config.toml
num_hidden_layers = 12
head_dim = 32
norm = "rmsnorm"
norm_place = "pre"
norm_eps = 1e-05
rope_theta = 10000.0
rope_fraction = 1.0
init = "normal"
init_std_qkv = 0.0452
learning_rate = 0.00131
lr_mult_o = 1.27
max_grad_norm = 2.0
max_seq_len = 512
doc_mask = true
dataset = "wikipedia_en"
MLP neurons of a small language model. Each row is named by its layer, matrix (down: output weights) and neuron, and shows model dimensions 32-127. Each number is 200 + 40 x the weight over its row's rms, rounded and kept within 0 to 999. A neuron's up and down rows have the sign that makes its largest values positive.
A block is one neuron, or neurons of one layer that tend to fire together. After each block is what it responds to, as a language model described it from the Wikipedia text at the highest values.

L7.down3,198,156,157,205,222,242,192,220,304,165,218,180,237,173,252,122,222,257,208,196,241,236,188,193,178,233,181,211,251,197,105,163,188,241,153,247,201,148,244,247,72,219,172,181,246,120,179,212,205,206,189,195,167,186,215,244,257,215,190,187,255,256,174,212,87,257,233,162,154,170,235,212,199,188,228,222,283,210,214,197,192,127,151,150,291,274,168,170,221,196,158,213,136,219,220,169
L7.down69,187,157,242,234,198,221,222,165,186,205,223,217,282,254,213,187,179,186,101,216,167,148,232,222,157,212,173,234,196,212,241,229,154,226,194,315,197,246,251,185,163,249,247,191,161,195,183,222,215,208,232,239,125,186,151,230,216,221,207,175,273,187,169,171,174,147,186,178,170,246,158,187,155,250,214,166,182,194,172,248,142,258,179,283,143,233,130,223,255,248,223,235,142,199,192,208
L7.down194,90,216,208,234,188,211,221,171,227,304,168,187,247,270,224,194,218,220,186,222,194,245,199,208,184,145,247,169,189,224,146,222,197,164,219,221,191,212,173,152,128,233,181,151,210,193,210,242,194,277,227,223,190,215,160,152,191,199,205,186,167,120,222,191,204,163,178,173,205,214,214,189,219,210,280,129,153,210,213,249,136,178,155,137,203,245,158,199,173,130,160,220,233,228,196,182
L7.down215,236,234,210,189,189,174,163,175,212,231,215,149,234,195,151,226,256,197,166,261,197,163,230,186,259,173,189,145,253,243,102,250,184,187,216,210,130,191,217,196,153,229,159,259,180,240,208,175,222,126,109,225,196,210,212,241,181,229,173,128,266,222,191,214,188,186,196,155,253,188,218,211,213,160,198,226,242,190,213,168,131,180,149,256,149,229,189,220,232,165,197,186,114,151,160,155
L7.down274,217,316,288,256,157,177,208,236,128,202,229,186,159,170,198,133,194,242,165,211,182,253,190,229,199,217,251,216,139,188,223,225,180,150,156,106,249,240,200,183,247,150,205,240,155,205,152,206,248,223,214,246,164,143,172,154,227,227,172,159,237,179,167,202,251,141,239,223,186,249,197,202,268,114,220,233,196,228,166,216,201,157,177,270,186,196,205,176,201,197,155,241,230,171,205,197
L7.down301,162,170,157,183,171,205,171,241,164,218,173,238,212,236,229,137,225,154,226,237,189,220,118,171,181,146,232,176,237,169,203,238,212,225,198,204,198,153,260,191,160,284,199,145,210,205,166,246,187,162,225,208,232,156,248,155,233,292,213,241,191,213,257,183,226,182,131,187,177,259,143,275,102,176,210,232,242,229,164,194,168,214,130,238,182,156,233,176,210,148,179,132,228,288,186,221
L7.down335,176,161,214,198,300,126,184,248,184,216,208,183,197,135,212,202,239,241,235,214,214,218,243,134,205,272,212,250,213,197,176,186,208,138,248,205,176,234,149,287,140,209,224,201,114,177,257,249,211,171,202,244,259,303,176,245,160,249,178,144,104,215,228,163,186,171,264,265,202,204,153,272,133,182,268,203,218,238,208,197,179,193,110,157,257,223,210,242,221,223,176,189,141,229,171,196
L7.down343,167,265,305,170,176,174,209,197,225,118,166,200,177,169,183,165,168,182,169,217,165,206,197,256,220,170,212,172,187,180,177,233,180,184,210,278,156,269,197,188,224,268,222,224,225,198,186,163,149,192,114,169,225,204,208,219,244,211,219,158,251,233,53,165,257,195,239,246,161,222,137,190,189,135,203,185,224,144,212,237,236,93,194,238,222,213,172,155,268,196,101,199,225,133,202,233
Second fragment of a common word that was split oddly after a short prefix piece, e.g. in|dicate, be|ing, de|velop, a|ddress, be|en.

L3.down371,233,195,157,215,252,256,194,244,158,162,97,179,189,168,172,230,139,199,240,121,182,217,242,238,167,198,161,229,215,236,228,137,260,159,172,249,197,138,215,194,210,187,205,153,236,193,144,220,276,191,232,258,211,216,247,199,221,198,129,258,160,171,213,270,114,222,211,194,279,189,270,257,197,182,183,233,200,202,224,227,259,245,81,185,277,186,171,246,189,198,183,143,146,214,172,282
Two-letter word-middle pieces, mostly ar and st, sometimes ol, inside split words and names (Ahrar, System, early, Crystal), plus occasional line breaks after list or infobox fields.

L3.down66,196,172,230,174,178,162,146,204,242,151,229,123,254,209,185,225,227,223,247,154,219,270,187,242,250,201,195,179,223,121,150,213,234,215,211,252,244,191,168,227,213,251,191,161,123,214,232,136,137,176,210,160,183,169,233,183,255,197,196,159,197,196,208,170,248,218,183,164,158,195,184,239,242,219,231,254,171,167,250,229,199,187,75,169,157,239,218,235,201,163,180,166,206,215,200,216
Word-piece tokens in the middle of a word that need a continuation, such as ot in b-ot-h, ess in expr-ess-ion, and The before -y in They.

L9.down51,136,243,223,205,213,219,248,245,282,221,254,307,266,147,204,208,230,198,234,254,183,218,197,191,196,148,197,196,217,229,234,263,204,231,135,208,220,178,153,201,131,260,180,195,206,195,239,203,212,196,222,268,204,207,255,271,186,181,162,195,227,177,199,257,227,191,172,178,181,138,230,233,148,222,196,287,203,295,147,173,206,146,126,203,171,223,178,229,175,197,186,232,216,215,148,199
L9.down55,240,156,243,221,190,185,207,138,91,240,207,172,152,235,209,186,162,196,228,213,180,185,155,189,211,214,194,205,257,267,177,234,180,243,168,240,214,204,263,171,269,185,176,190,289,173,122,113,220,180,220,230,253,244,239,269,169,186,226,211,172,147,163,159,134,202,173,199,213,176,167,244,172,224,256,168,204,201,201,153,102,185,122,221,230,150,147,181,226,275,232,182,225,167,248,219
L9.down66,161,144,209,230,217,250,271,135,177,179,258,134,192,249,152,194,213,234,259,240,177,236,216,164,259,254,183,156,214,223,193,162,187,248,261,202,218,135,176,232,238,142,141,233,169,197,189,122,217,216,179,230,201,236,220,247,184,168,205,197,168,207,152,234,202,203,113,299,148,219,128,265,159,226,239,184,227,235,187,154,234,208,196,130,145,172,128,167,150,193,278,243,194,157,143,211
L9.down88,222,234,223,184,209,160,183,228,126,179,154,209,205,173,216,197,201,198,108,215,160,194,228,193,113,219,197,237,147,226,141,218,146,135,163,170,238,245,163,198,206,196,158,260,211,142,176,176,209,184,155,232,138,195,245,149,212,159,253,210,179,183,222,160,204,104,206,214,196,223,227,224,182,261,196,146,152,262,207,237,203,246,223,171,134,152,165,144,224,129,201,152,161,198,205,281
L9.down148,206,150,172,108,170,183,199,190,299,93,178,223,164,242,154,211,235,174,254,212,185,220,202,252,162,188,176,186,305,266,311,195,209,215,178,224,197,138,191,200,228,270,251,199,149,209,180,187,200,168,166,202,208,211,164,197,162,153,210,232,128,206,254,209,231,177,197,258,212,181,115,189,231,156,228,188,145,140,199,199,176,218,214,213,157,158,156,239,184,253,186,160,234,218,244,177
L9.down177,217,191,262,200,200,245,252,231,223,263,185,199,268,239,162,205,245,155,185,250,193,206,148,199,188,168,208,203,206,214,260,204,246,143,270,203,195,220,209,242,253,171,211,144,189,194,253,252,255,329,217,218,149,243,225,222,210,114,226,237,224,213,164,241,203,139,244,156,219,174,182,206,177,183,224,194,231,204,266,192,202,154,271,111,225,241,178,240,137,264,214,157,198,209,236,232
L9.down346,217,195,208,252,179,306,139,206,206,148,282,190,218,273,198,253,226,201,189,110,161,193,189,281,228,203,200,189,157,165,207,229,299,239,174,162,201,198,222,132,160,154,246,172,144,200,111,214,236,234,201,210,241,193,263,172,162,157,157,237,207,234,259,135,213,138,182,153,146,226,198,265,240,200,224,220,127,181,161,194,197,241,182,126,223,210,174,124,193,258,193,225,223,142,177,189
L9.down371,212,106,229,180,216,182,206,154,211,248,169,224,208,214,191,140,212,218,273,100,186,177,273,217,286,194,212,242,165,210,144,215,233,239,152,252,244,167,107,206,214,182,236,206,221,160,219,202,243,263,246,273,179,174,223,178,197,152,207,264,261,309,184,204,182,219,236,135,181,164,170,249,146,165,205,175,168,236,193,195,274,232,191,267,204,133,149,250,238,144,203,230,235,246,168,229
Short mid-word fragments in words the tokenizer splits oddly, mostly d after a in adventures, addition, administration; also el in development, e in team.

L7.down9,240,272,153,207,165,158,222,155,189,230,177,151,194,204,184,220,169,208,180,171,170,185,243,198,219,237,243,178,199,222,241,124,152,221,127,154,200,179,158,250,211,267,148,229,237,177,169,163,259,127,156,177,252,176,231,203,242,180,253,146,235,142,233,242,244,200,140,237,216,160,189,179,177,166,243,153,234,269,196,177,177,176,178,156,180,152,204,279,199,150,199,134,206,184,230,170
L7.down61,150,233,306,236,115,162,124,224,235,249,206,237,211,229,199,259,272,290,211,211,161,239,202,159,153,169,226,158,202,317,160,231,140,223,235,162,168,222,152,127,234,278,195,217,211,202,166,269,203,129,244,136,187,192,252,227,156,215,164,210,173,164,238,169,213,186,134,173,260,165,210,75,172,177,180,135,155,192,145,210,191,206,199,136,146,180,197,210,227,282,227,268,132,210,186,217
L7.down82,205,151,210,215,231,202,258,190,273,208,220,192,204,208,207,270,194,214,231,234,170,232,197,151,223,151,235,157,142,273,252,193,175,214,145,190,217,230,238,163,154,185,263,185,259,212,229,241,128,205,174,153,201,273,226,112,236,173,167,139,167,201,181,263,202,192,224,282,207,141,209,98,179,164,212,205,193,177,191,165,244,158,210,223,247,319,242,180,245,203,153,198,217,192,240,209
L7.down118,222,216,211,163,231,183,206,178,204,200,233,272,200,219,217,219,146,218,234,229,236,293,218,143,165,167,238,207,103,245,266,224,235,177,243,158,227,158,220,197,220,227,236,194,285,215,175,139,302,253,195,185,171,152,190,241,214,237,149,181,223,191,170,268,285,194,214,216,194,244,130,173,136,227,202,121,188,216,198,193,159,200,125,211,232,158,116,144,207,175,208,172,197,203,212,206
L7.down236,252,198,232,165,165,106,222,177,190,180,183,255,200,274,244,250,220,190,222,151,217,207,296,191,228,110,231,162,182,226,252,209,239,202,223,260,217,164,183,142,199,161,180,238,151,138,178,200,209,200,254,229,182,212,210,179,232,139,155,179,230,220,147,150,211,164,202,197,170,189,196,147,255,203,180,158,203,281,201,140,127,258,132,185,242,206,192,222,191,251,147,186,148,246,238,230
L7.down254,156,240,230,237,196,171,245,221,264,139,195,175,161,223,341,202,188,206,142,150,169,236,241,195,218,191,231,208,199,249,179,218,249,187,189,79,220,174,189,226,215,170,164,156,244,201,234,140,207,189,182,195,175,193,192,186,190,236,184,205,203,143,167,163,192,188,189,241,207,196,232,213,224,199,206,100,166,169,189,179,268,208,184,211,197,163,224,51,135,232,195,156,162,190,201,230
L7.down311,183,141,204,212,204,177,199,189,204,177,188,222,208,224,181,264,189,217,179,169,158,200,232,190,271,169,179,256,177,151,202,172,217,184,201,164,188,191,179,193,176,191,274,244,211,210,220,192,254,206,198,212,185,218,196,161,169,120,190,206,189,153,219,163,217,152,273,193,197,214,162,268,212,244,149,202,198,194,225,179,188,169,0,230,195,227,174,168,216,203,180,231,194,167,214,181
L7.down364,176,171,256,197,153,163,201,167,176,162,145,203,137,156,207,218,154,200,285,189,142,231,291,182,142,263,191,200,205,203,187,203,271,139,241,180,212,174,195,209,206,242,109,263,189,178,295,219,231,149,161,206,161,174,167,224,270,227,219,195,258,232,189,181,253,193,185,219,159,195,185,178,188,190,168,154,198,156,168,218,182,219,260,167,170,222,169,243,269,238,162,222,181,257,239,218
Second word pieces that complete short split words, such as Th+is, wh+ich, m+ore, symp+at+hy, plus sentence-initial The after a period.

L7.down40,217,189,158,230,161,203,241,177,185,165,195,110,161,187,224,235,167,183,207,69,175,171,266,198,208,164,212,193,233,179,202,210,191,227,229,200,211,228,235,163,325,210,198,132,216,219,212,180,181,221,205,158,174,244,213,229,211,189,223,297,165,274,244,193,145,196,192,170,180,218,163,179,149,193,173,205,237,147,222,165,192,205,235,151,177,152,108,247,256,145,199,200,174,113,238,215
L7.down72,207,266,177,209,182,140,157,182,149,191,185,182,119,206,172,183,208,218,149,224,248,280,188,171,233,200,187,191,179,204,241,118,214,235,108,244,214,225,265,150,199,253,211,133,226,180,161,164,157,150,147,168,246,162,243,120,254,224,199,195,228,245,276,266,225,215,179,186,186,201,181,150,164,196,187,211,188,213,166,147,329,144,340,162,260,175,187,254,219,185,257,139,229,210,221,242
L7.down204,196,224,195,171,181,211,218,157,224,137,149,119,182,209,152,222,192,241,238,170,261,191,230,229,180,179,220,175,153,194,183,215,160,208,208,238,154,133,253,185,240,173,227,222,172,279,197,198,193,225,193,128,173,186,163,215,135,148,179,142,137,190,135,124,128,148,113,177,195,209,189,222,154,187,192,233,267,191,303,248,159,276,98,297,197,171,155,173,277,215,187,215,264,133,225,187
L7.down213,128,242,152,227,192,174,196,196,235,123,164,248,154,213,175,233,202,220,131,241,238,211,272,147,138,279,241,176,223,153,182,242,255,165,178,175,204,233,144,141,171,255,248,199,211,197,287,190,227,166,231,208,213,233,183,187,191,188,217,180,229,155,217,217,219,189,213,223,207,186,246,195,157,184,157,222,222,262,270,187,231,165,171,226,215,254,164,210,235,143,171,238,166,200,225,190
L7.down224,186,215,179,255,173,153,232,190,247,152,148,164,178,236,181,234,146,181,155,248,203,252,258,185,215,241,247,161,190,268,184,167,132,183,270,182,211,224,220,177,283,124,236,237,132,170,186,127,203,220,174,198,223,250,203,205,231,177,212,208,157,208,215,162,120,188,224,207,257,245,221,228,274,175,149,186,199,200,232,211,192,230,217,266,172,214,248,189,202,191,163,222,165,206,201,217
L7.down329,161,229,205,192,174,208,211,167,184,243,236,217,182,153,171,177,228,153,191,223,171,237,252,162,163,251,81,145,224,177,251,244,227,186,173,175,195,161,208,229,227,209,211,269,122,163,182,193,259,163,205,173,176,173,238,199,168,232,117,218,185,268,211,220,228,197,164,259,273,230,237,201,226,212,217,190,153,176,166,228,212,165,276,148,251,225,225,225,223,253,148,210,209,168,218,211
L7.down332,197,166,230,198,296,258,150,194,207,141,185,147,221,242,229,146,230,175,188,226,184,168,196,177,236,228,216,241,151,140,175,171,169,245,229,225,156,231,243,171,146,206,214,188,221,87,217,157,192,162,107,221,192,220,256,196,180,195,216,177,138,126,318,192,206,289,176,155,181,222,199,174,205,254,170,204,158,278,261,185,155,179,141,175,216,213,249,310,247,207,221,167,161,226,268,191
L7.down370,242,246,154,136,182,251,184,148,264,210,217,169,197,243,216,227,163,183,230,253,193,171,147,179,238,256,204,262,204,210,193,232,147,244,225,178,160,223,268,234,167,219,236,224,166,254,250,169,255,168,170,208,201,222,152,219,181,264,220,237,210,198,160,255,227,222,149,212,222,220,128,85,281,244,206,151,219,234,161,208,152,188,306,171,229,178,262,205,210,175,140,204,178,193,253,171
Final word pieces completing month names in dates, such as Nov-ember, Aug-ust, Mar-ch, Jan-uary, and sometimes endings of other split words (Yor-k, Distric-t).

L9.down36,192,229,217,188,197,190,158,231,203,182,202,198,226,215,144,186,248,195,207,220,193,258,207,176,74,254,171,251,145,134,178,237,210,295,198,232,232,248,192,160,225,159,208,201,210,159,199,181,154,141,92,170,196,220,288,186,155,163,244,155,201,225,230,251,218,196,196,212,223,219,240,196,281,186,178,176,176,228,162,167,141,174,179,172,203,149,266,225,176,165,247,170,189,220,159,182
L9.down190,152,82,252,139,171,236,200,149,235,185,244,205,218,175,184,170,239,243,165,229,243,203,291,245,235,158,202,224,158,213,183,214,232,200,198,187,176,153,185,136,177,137,190,245,305,228,164,270,194,179,131,208,194,246,180,142,170,154,133,156,124,147,172,92,255,216,166,171,133,222,243,239,207,163,212,204,194,183,197,228,177,226,210,245,192,108,183,148,248,181,250,224,273,198,122,126
L9.down208,252,223,182,187,120,196,238,232,176,149,179,156,222,199,184,207,194,189,142,246,213,244,206,243,227,203,184,190,207,148,183,195,193,234,183,186,166,288,170,231,244,141,207,164,171,210,184,172,201,178,160,247,219,231,170,284,246,221,248,156,206,212,218,215,234,229,194,242,181,268,210,219,171,211,271,241,107,138,191,228,179,148,209,222,253,188,191,180,252,253,127,191,212,178,168,200
L9.down222,193,274,248,162,197,215,243,189,198,134,183,217,161,170,203,277,231,125,204,229,155,201,184,256,171,249,197,154,167,167,237,234,129,166,211,134,181,266,199,121,174,242,147,205,143,168,195,191,227,239,193,231,234,174,200,224,206,165,192,228,247,254,211,135,259,241,206,163,240,182,195,158,208,215,157,282,232,126,165,267,215,201,195,197,170,204,251,286,165,180,175,124,120,174,233,216
L9.down262,232,249,161,168,165,241,208,266,208,186,242,182,233,291,174,109,235,263,195,242,175,229,223,225,256,243,172,220,185,142,198,155,237,152,251,164,169,123,208,193,173,215,208,200,199,124,224,246,144,155,139,140,181,216,167,274,201,235,209,185,133,152,227,114,176,246,221,235,171,236,227,232,168,212,158,198,198,208,180,234,194,147,234,278,267,219,190,198,183,203,187,181,193,252,179,290
L9.down276,116,215,197,56,164,165,223,144,206,155,245,191,134,130,226,222,178,195,194,172,170,192,292,197,111,166,171,183,212,180,253,304,221,221,181,207,220,166,174,148,254,162,171,148,153,220,224,213,221,136,181,164,178,301,228,193,187,246,224,236,178,242,196,171,122,226,144,232,167,247,239,130,235,206,186,186,258,202,166,187,229,222,189,249,184,139,165,132,204,215,179,161,139,223,208,240
L9.down320,231,270,268,201,154,212,198,179,209,175,94,167,147,123,220,163,191,196,207,235,265,230,227,147,241,222,286,202,181,199,160,237,205,205,247,178,218,263,263,225,176,193,244,272,203,178,237,151,187,217,190,196,245,222,245,171,207,191,208,262,239,167,202,238,203,298,222,197,165,149,187,191,195,275,176,202,125,198,272,186,239,175,103,251,170,210,220,216,204,152,177,174,261,201,115,264
L9.down363,212,235,156,225,223,263,255,248,261,254,200,264,197,186,177,235,177,200,249,264,208,198,149,151,225,155,157,161,172,176,218,204,187,130,144,153,181,166,219,158,177,209,179,250,167,236,245,249,214,252,197,233,161,215,260,220,197,278,126,201,269,195,221,204,177,287,187,170,119,202,104,223,218,243,213,158,247,226,123,177,157,219,167,179,275,224,177,176,147,277,257,175,184,193,302,220
Short middle pieces of words split into several tokens, especially "al" in value/equivalent/evaluation, plus "r" in control/track/strong, "in" in province.

L7.down45,220,156,181,193,187,151,148,233,177,219,131,226,220,195,186,175,175,278,211,170,254,179,190,161,228,245,248,226,229,178,256,230,130,245,166,242,212,182,176,114,159,183,217,183,165,171,197,162,261,193,161,207,182,206,152,86,144,248,185,182,236,157,204,238,175,219,248,227,178,208,229,189,227,219,221,138,180,220,197,191,211,208,258,238,203,307,140,277,279,206,156,157,229,222,250,174
L7.down77,185,261,196,288,217,236,203,141,273,219,183,184,194,245,151,124,164,253,206,203,234,193,208,211,197,212,207,288,164,204,266,177,231,270,167,312,197,223,251,208,129,245,160,211,222,150,212,236,262,234,147,216,183,198,252,191,120,203,154,247,186,148,257,324,139,159,179,209,240,193,149,162,188,278,154,230,233,147,238,257,265,174,171,160,212,212,198,228,193,226,212,192,147,217,233,214
L7.down115,251,178,209,191,102,212,219,214,147,210,234,185,227,183,216,260,184,170,181,250,174,136,162,208,223,216,224,197,192,314,250,185,269,218,194,182,238,188,180,215,223,192,185,207,198,188,180,240,216,258,143,178,91,159,192,219,136,209,171,162,173,214,256,130,237,167,173,235,136,110,196,110,164,203,209,210,221,185,245,124,250,142,225,154,185,221,192,192,216,185,174,170,142,133,146,271
L7.down208,210,192,202,231,186,238,181,146,169,172,221,165,182,279,237,230,120,215,184,149,221,176,220,261,226,140,172,188,202,225,244,210,167,274,232,191,217,231,201,252,192,273,217,146,181,175,210,197,172,180,286,178,198,156,188,251,190,194,169,205,165,282,193,93,220,174,239,203,150,183,243,198,327,232,200,190,214,186,204,222,209,192,60,160,293,149,163,195,191,231,237,220,197,177,259,168
L7.down226,175,254,213,253,172,223,219,208,226,216,211,171,253,187,185,197,297,221,174,272,253,213,98,189,208,133,139,207,160,179,173,202,184,209,153,205,160,306,184,189,217,203,208,178,212,215,183,254,156,184,155,111,177,190,180,127,171,182,143,153,221,192,253,224,143,208,167,242,179,146,149,182,248,211,169,233,211,298,239,162,174,127,294,167,221,175,240,172,155,207,169,188,235,150,166,171
L7.down252,224,207,207,158,239,173,181,161,186,239,194,160,96,240,157,228,235,224,186,211,167,249,246,203,229,228,173,179,183,169,200,163,224,238,189,226,217,224,206,210,228,100,108,186,197,187,219,163,152,117,110,198,159,229,289,118,252,290,139,241,165,285,185,226,157,259,181,200,190,222,229,148,184,210,107,175,223,135,170,204,196,147,241,261,247,185,223,194,204,181,221,159,149,183,193,214
L7.down269,195,238,179,234,214,208,292,211,264,164,186,164,206,267,232,229,233,251,251,152,210,261,211,182,264,224,184,241,240,193,236,183,266,130,224,288,161,245,229,210,196,230,181,149,153,259,198,209,195,182,211,256,176,163,174,162,179,219,173,316,205,271,202,146,225,202,186,162,215,140,228,260,218,176,214,139,225,153,226,196,168,208,176,263,200,154,206,176,127,193,152,253,258,253,217,227
L7.down315,170,165,211,128,142,187,231,217,200,292,279,245,223,206,243,176,239,189,179,162,236,177,236,224,131,193,122,268,160,229,191,176,210,165,153,224,230,198,200,186,109,265,196,207,205,178,180,230,216,126,232,163,160,182,190,259,175,185,149,121,119,189,200,254,188,135,234,144,168,168,220,197,277,163,263,226,163,150,249,186,191,141,125,178,230,185,177,247,188,219,213,145,219,191,242,206
Fires on middle or final pieces of common words the tokenizer broke into small fragments, such as the r in st-r-ong, st-r-ucture, the st in fir-st, and the u in constr-u-ction.

L3.down256,216,161,189,142,170,241,142,177,162,241,116,194,254,154,187,131,210,180,173,189,177,155,190,197,167,238,199,221,242,193,217,181,154,209,194,200,147,162,151,152,222,221,265,197,213,212,285,258,196,193,260,196,126,177,180,141,217,155,138,162,240,246,155,195,212,131,109,218,242,158,190,142,272,217,204,213,206,178,194,95,244,231,231,183,205,214,232,190,203,174,203,224,164,192,219,148
Final subword pieces completing month names split mid-word, mostly "ch" in March, also ember, ary, ly, often before a date or year; sometimes other word endings (much, French, may, major).

L9.down8,213,300,212,146,215,263,275,117,250,187,177,225,202,255,198,191,211,204,210,192,240,184,208,141,223,138,228,150,222,159,237,151,141,171,208,246,208,292,178,188,232,254,182,89,192,169,274,165,158,162,151,206,187,216,205,175,220,135,223,251,187,85,162,222,176,155,165,230,216,163,182,222,197,151,140,212,184,185,168,189,203,208,161,212,197,230,219,145,133,154,236,212,228,195,233,198
L9.down42,151,207,164,178,165,279,197,240,245,143,276,203,241,246,157,213,227,218,223,201,264,215,148,203,136,139,215,295,192,158,227,129,237,166,190,210,199,250,232,182,162,198,174,218,329,176,147,180,239,190,240,215,184,179,206,192,267,193,224,217,111,179,221,198,235,254,253,191,249,176,222,188,188,210,122,179,231,197,269,189,193,179,188,131,160,154,236,188,188,205,177,205,185,154,185,231
L9.down121,229,180,225,234,254,230,221,205,161,124,206,160,181,257,245,128,159,184,179,227,239,227,258,206,186,250,240,236,223,187,161,185,232,217,220,160,205,264,269,193,111,197,184,215,164,163,199,207,102,98,217,196,217,225,201,145,173,192,219,210,219,130,191,113,170,218,257,196,201,229,143,250,269,268,175,161,208,223,180,157,243,221,240,185,193,155,244,159,179,196,180,202,137,251,203,193
L9.down149,200,309,224,219,180,239,218,216,229,155,145,198,217,195,213,173,212,184,131,153,165,240,193,191,197,203,229,209,229,196,197,192,217,210,165,228,212,257,220,197,156,159,209,243,147,169,300,197,197,176,220,219,200,194,226,191,181,253,205,288,218,188,228,132,200,214,180,259,230,207,199,132,264,210,129,235,186,200,177,191,256,168,129,208,203,210,207,119,179,269,181,128,281,232,221,199
L9.down154,212,243,231,203,188,193,186,200,203,114,157,186,150,181,202,187,219,227,156,203,222,170,149,199,223,247,166,209,244,201,144,183,242,183,239,250,218,236,190,245,183,196,158,206,146,254,232,179,229,217,184,216,278,220,171,206,241,141,186,106,208,211,185,209,191,125,183,279,186,146,189,320,193,132,204,277,205,74,211,175,148,124,168,238,183,249,173,268,251,207,235,179,216,229,128,220
L9.down193,230,134,201,248,255,213,143,314,179,144,160,160,157,238,207,161,182,215,286,120,177,245,173,155,250,242,209,249,248,132,114,259,156,214,210,237,296,191,170,124,185,233,243,292,203,147,258,209,172,201,237,213,165,217,200,187,117,257,268,184,170,185,231,220,195,234,255,193,184,239,203,229,168,252,207,194,209,186,235,242,166,162,151,163,241,126,148,208,239,218,193,299,249,225,169,157
L9.down361,199,236,215,207,188,203,259,192,262,183,150,165,144,207,178,237,158,228,250,85,182,179,185,141,223,199,218,204,179,215,226,193,177,140,185,210,211,202,132,187,271,268,155,225,198,230,143,242,202,176,175,223,151,184,200,240,148,192,259,235,127,236,145,163,235,217,196,208,207,175,118,192,170,256,237,173,242,232,169,256,206,221,293,151,155,242,231,135,142,157,148,134,223,271,192,194
L9.down367,253,285,209,163,203,157,243,209,192,261,206,159,154,179,182,166,116,226,185,172,143,284,134,167,191,257,191,165,162,235,166,152,258,169,246,212,248,164,265,233,193,259,241,275,252,232,169,203,135,208,202,224,215,200,194,187,199,207,218,182,190,210,152,192,225,243,224,195,244,183,186,118,264,145,204,220,239,219,262,247,305,176,229,248,264,239,272,180,201,260,257,257,169,220,171,182
Final subword pieces of month names split across tokens in dates ("Dec|ember", "Ju|ly", "M|ay"), usually before a year; also the comma in "February 1, 1820" and inner pieces of other split words ("Compet|it|ors", "ref|er|red").

L3.down302,163,178,283,224,231,165,154,189,200,175,227,206,185,202,129,148,199,311,153,185,187,205,210,199,275,155,217,153,184,142,115,204,214,264,146,216,163,178,176,230,266,224,245,151,160,207,140,170,198,165,161,164,173,246,155,169,172,188,201,189,198,254,236,223,212,220,177,162,157,149,200,261,146,209,253,152,236,162,182,171,247,161,160,152,259,223,179,189,243,227,148,232,256,210,170,196
Single-consonant word pieces, mostly d, S, n, that complete a word split oddly after one or two capital letters, as in I-d-lib, E-d, I-S-BN, I-n, Sheffiel-d.

L9.down63,172,118,259,230,177,210,122,219,250,268,184,208,192,173,159,245,249,191,225,187,203,181,165,140,116,214,164,182,116,209,217,232,206,272,152,221,142,165,203,168,213,224,194,129,222,145,145,236,175,251,241,186,160,238,223,235,246,234,144,169,229,162,193,162,195,181,174,169,150,270,205,218,195,100,178,165,211,184,216,189,194,197,279,230,242,21,176,201,213,235,250,180,155,157,181,167
L9.down65,178,138,246,158,143,258,277,198,182,216,225,270,249,236,218,248,202,194,200,270,264,130,182,195,213,193,155,189,282,203,186,189,255,233,237,212,251,248,159,238,229,220,159,229,234,224,262,169,181,214,149,211,246,198,260,229,233,215,215,244,141,159,194,140,141,136,157,177,191,264,128,284,174,232,177,217,209,249,219,212,149,237,151,154,187,194,186,210,173,244,212,201,282,147,182,262
L9.down77,148,184,290,217,164,216,175,230,234,163,189,209,166,186,219,217,191,247,204,153,276,191,192,242,183,200,148,171,188,233,225,188,208,267,215,185,227,186,220,154,196,139,204,220,271,192,102,208,129,135,244,197,169,139,225,243,248,194,203,174,195,171,197,272,218,174,180,217,184,231,215,71,175,216,210,144,202,211,257,222,239,221,252,237,203,212,266,193,184,171,227,159,209,223,166,155
L9.down98,252,240,201,214,200,185,190,166,118,158,150,205,190,226,179,214,253,246,258,155,168,238,188,135,203,139,205,230,200,154,197,121,195,177,202,189,206,175,240,224,175,134,218,256,185,167,136,233,212,171,214,212,304,226,218,106,178,231,251,188,298,247,253,254,199,195,207,260,186,243,232,242,128,277,236,211,254,168,196,233,212,148,238,169,274,178,207,196,198,189,199,184,286,220,246,176
L9.down163,204,274,193,223,142,215,140,184,217,250,119,171,133,229,195,200,175,216,230,263,191,224,161,170,183,251,200,247,170,159,168,196,222,185,246,228,104,263,208,211,137,130,200,144,166,233,228,160,247,216,176,175,238,175,215,182,227,175,196,175,223,226,177,275,171,174,167,179,235,131,243,105,199,268,200,204,200,168,191,258,184,242,227,174,217,214,262,234,273,109,230,198,143,204,203,220
L9.down347,227,215,169,225,219,263,169,210,175,166,240,155,209,134,124,184,162,158,205,223,210,194,181,244,203,219,87,155,188,175,229,176,223,229,203,188,160,159,142,222,200,199,179,172,229,182,172,195,212,208,246,176,210,199,207,193,199,204,117,247,187,171,286,263,185,263,248,225,176,199,142,170,206,141,217,212,187,205,165,191,234,181,171,148,128,142,226,175,147,193,195,137,166,147,198,140
L9.down372,156,175,243,159,119,143,227,276,200,209,273,195,183,237,143,186,168,173,137,239,226,197,246,205,187,167,201,218,180,167,231,200,242,140,127,208,175,233,195,152,167,202,176,179,194,211,143,240,232,191,171,238,153,178,248,161,262,174,203,199,249,146,141,218,243,230,242,162,180,180,220,161,174,242,235,178,203,184,233,177,228,209,192,216,164,169,192,194,218,197,232,211,222,171,234,266
L9.down383,181,205,180,193,146,187,204,196,241,260,187,275,267,209,221,207,299,187,170,168,261,137,141,190,204,197,204,150,216,204,199,162,281,251,247,162,201,195,166,293,221,179,204,211,268,78,234,125,192,271,230,135,196,182,155,252,193,215,192,223,166,246,124,198,192,147,167,229,204,190,196,207,262,190,152,196,202,249,236,201,206,249,238,147,157,188,225,235,217,217,246,215,205,254,107,193
Auxiliaries after a subject or "had/has" (was, be of "been", were) and split function-word pieces (the-n, the-y, b-ut, d-id) in narrative prose.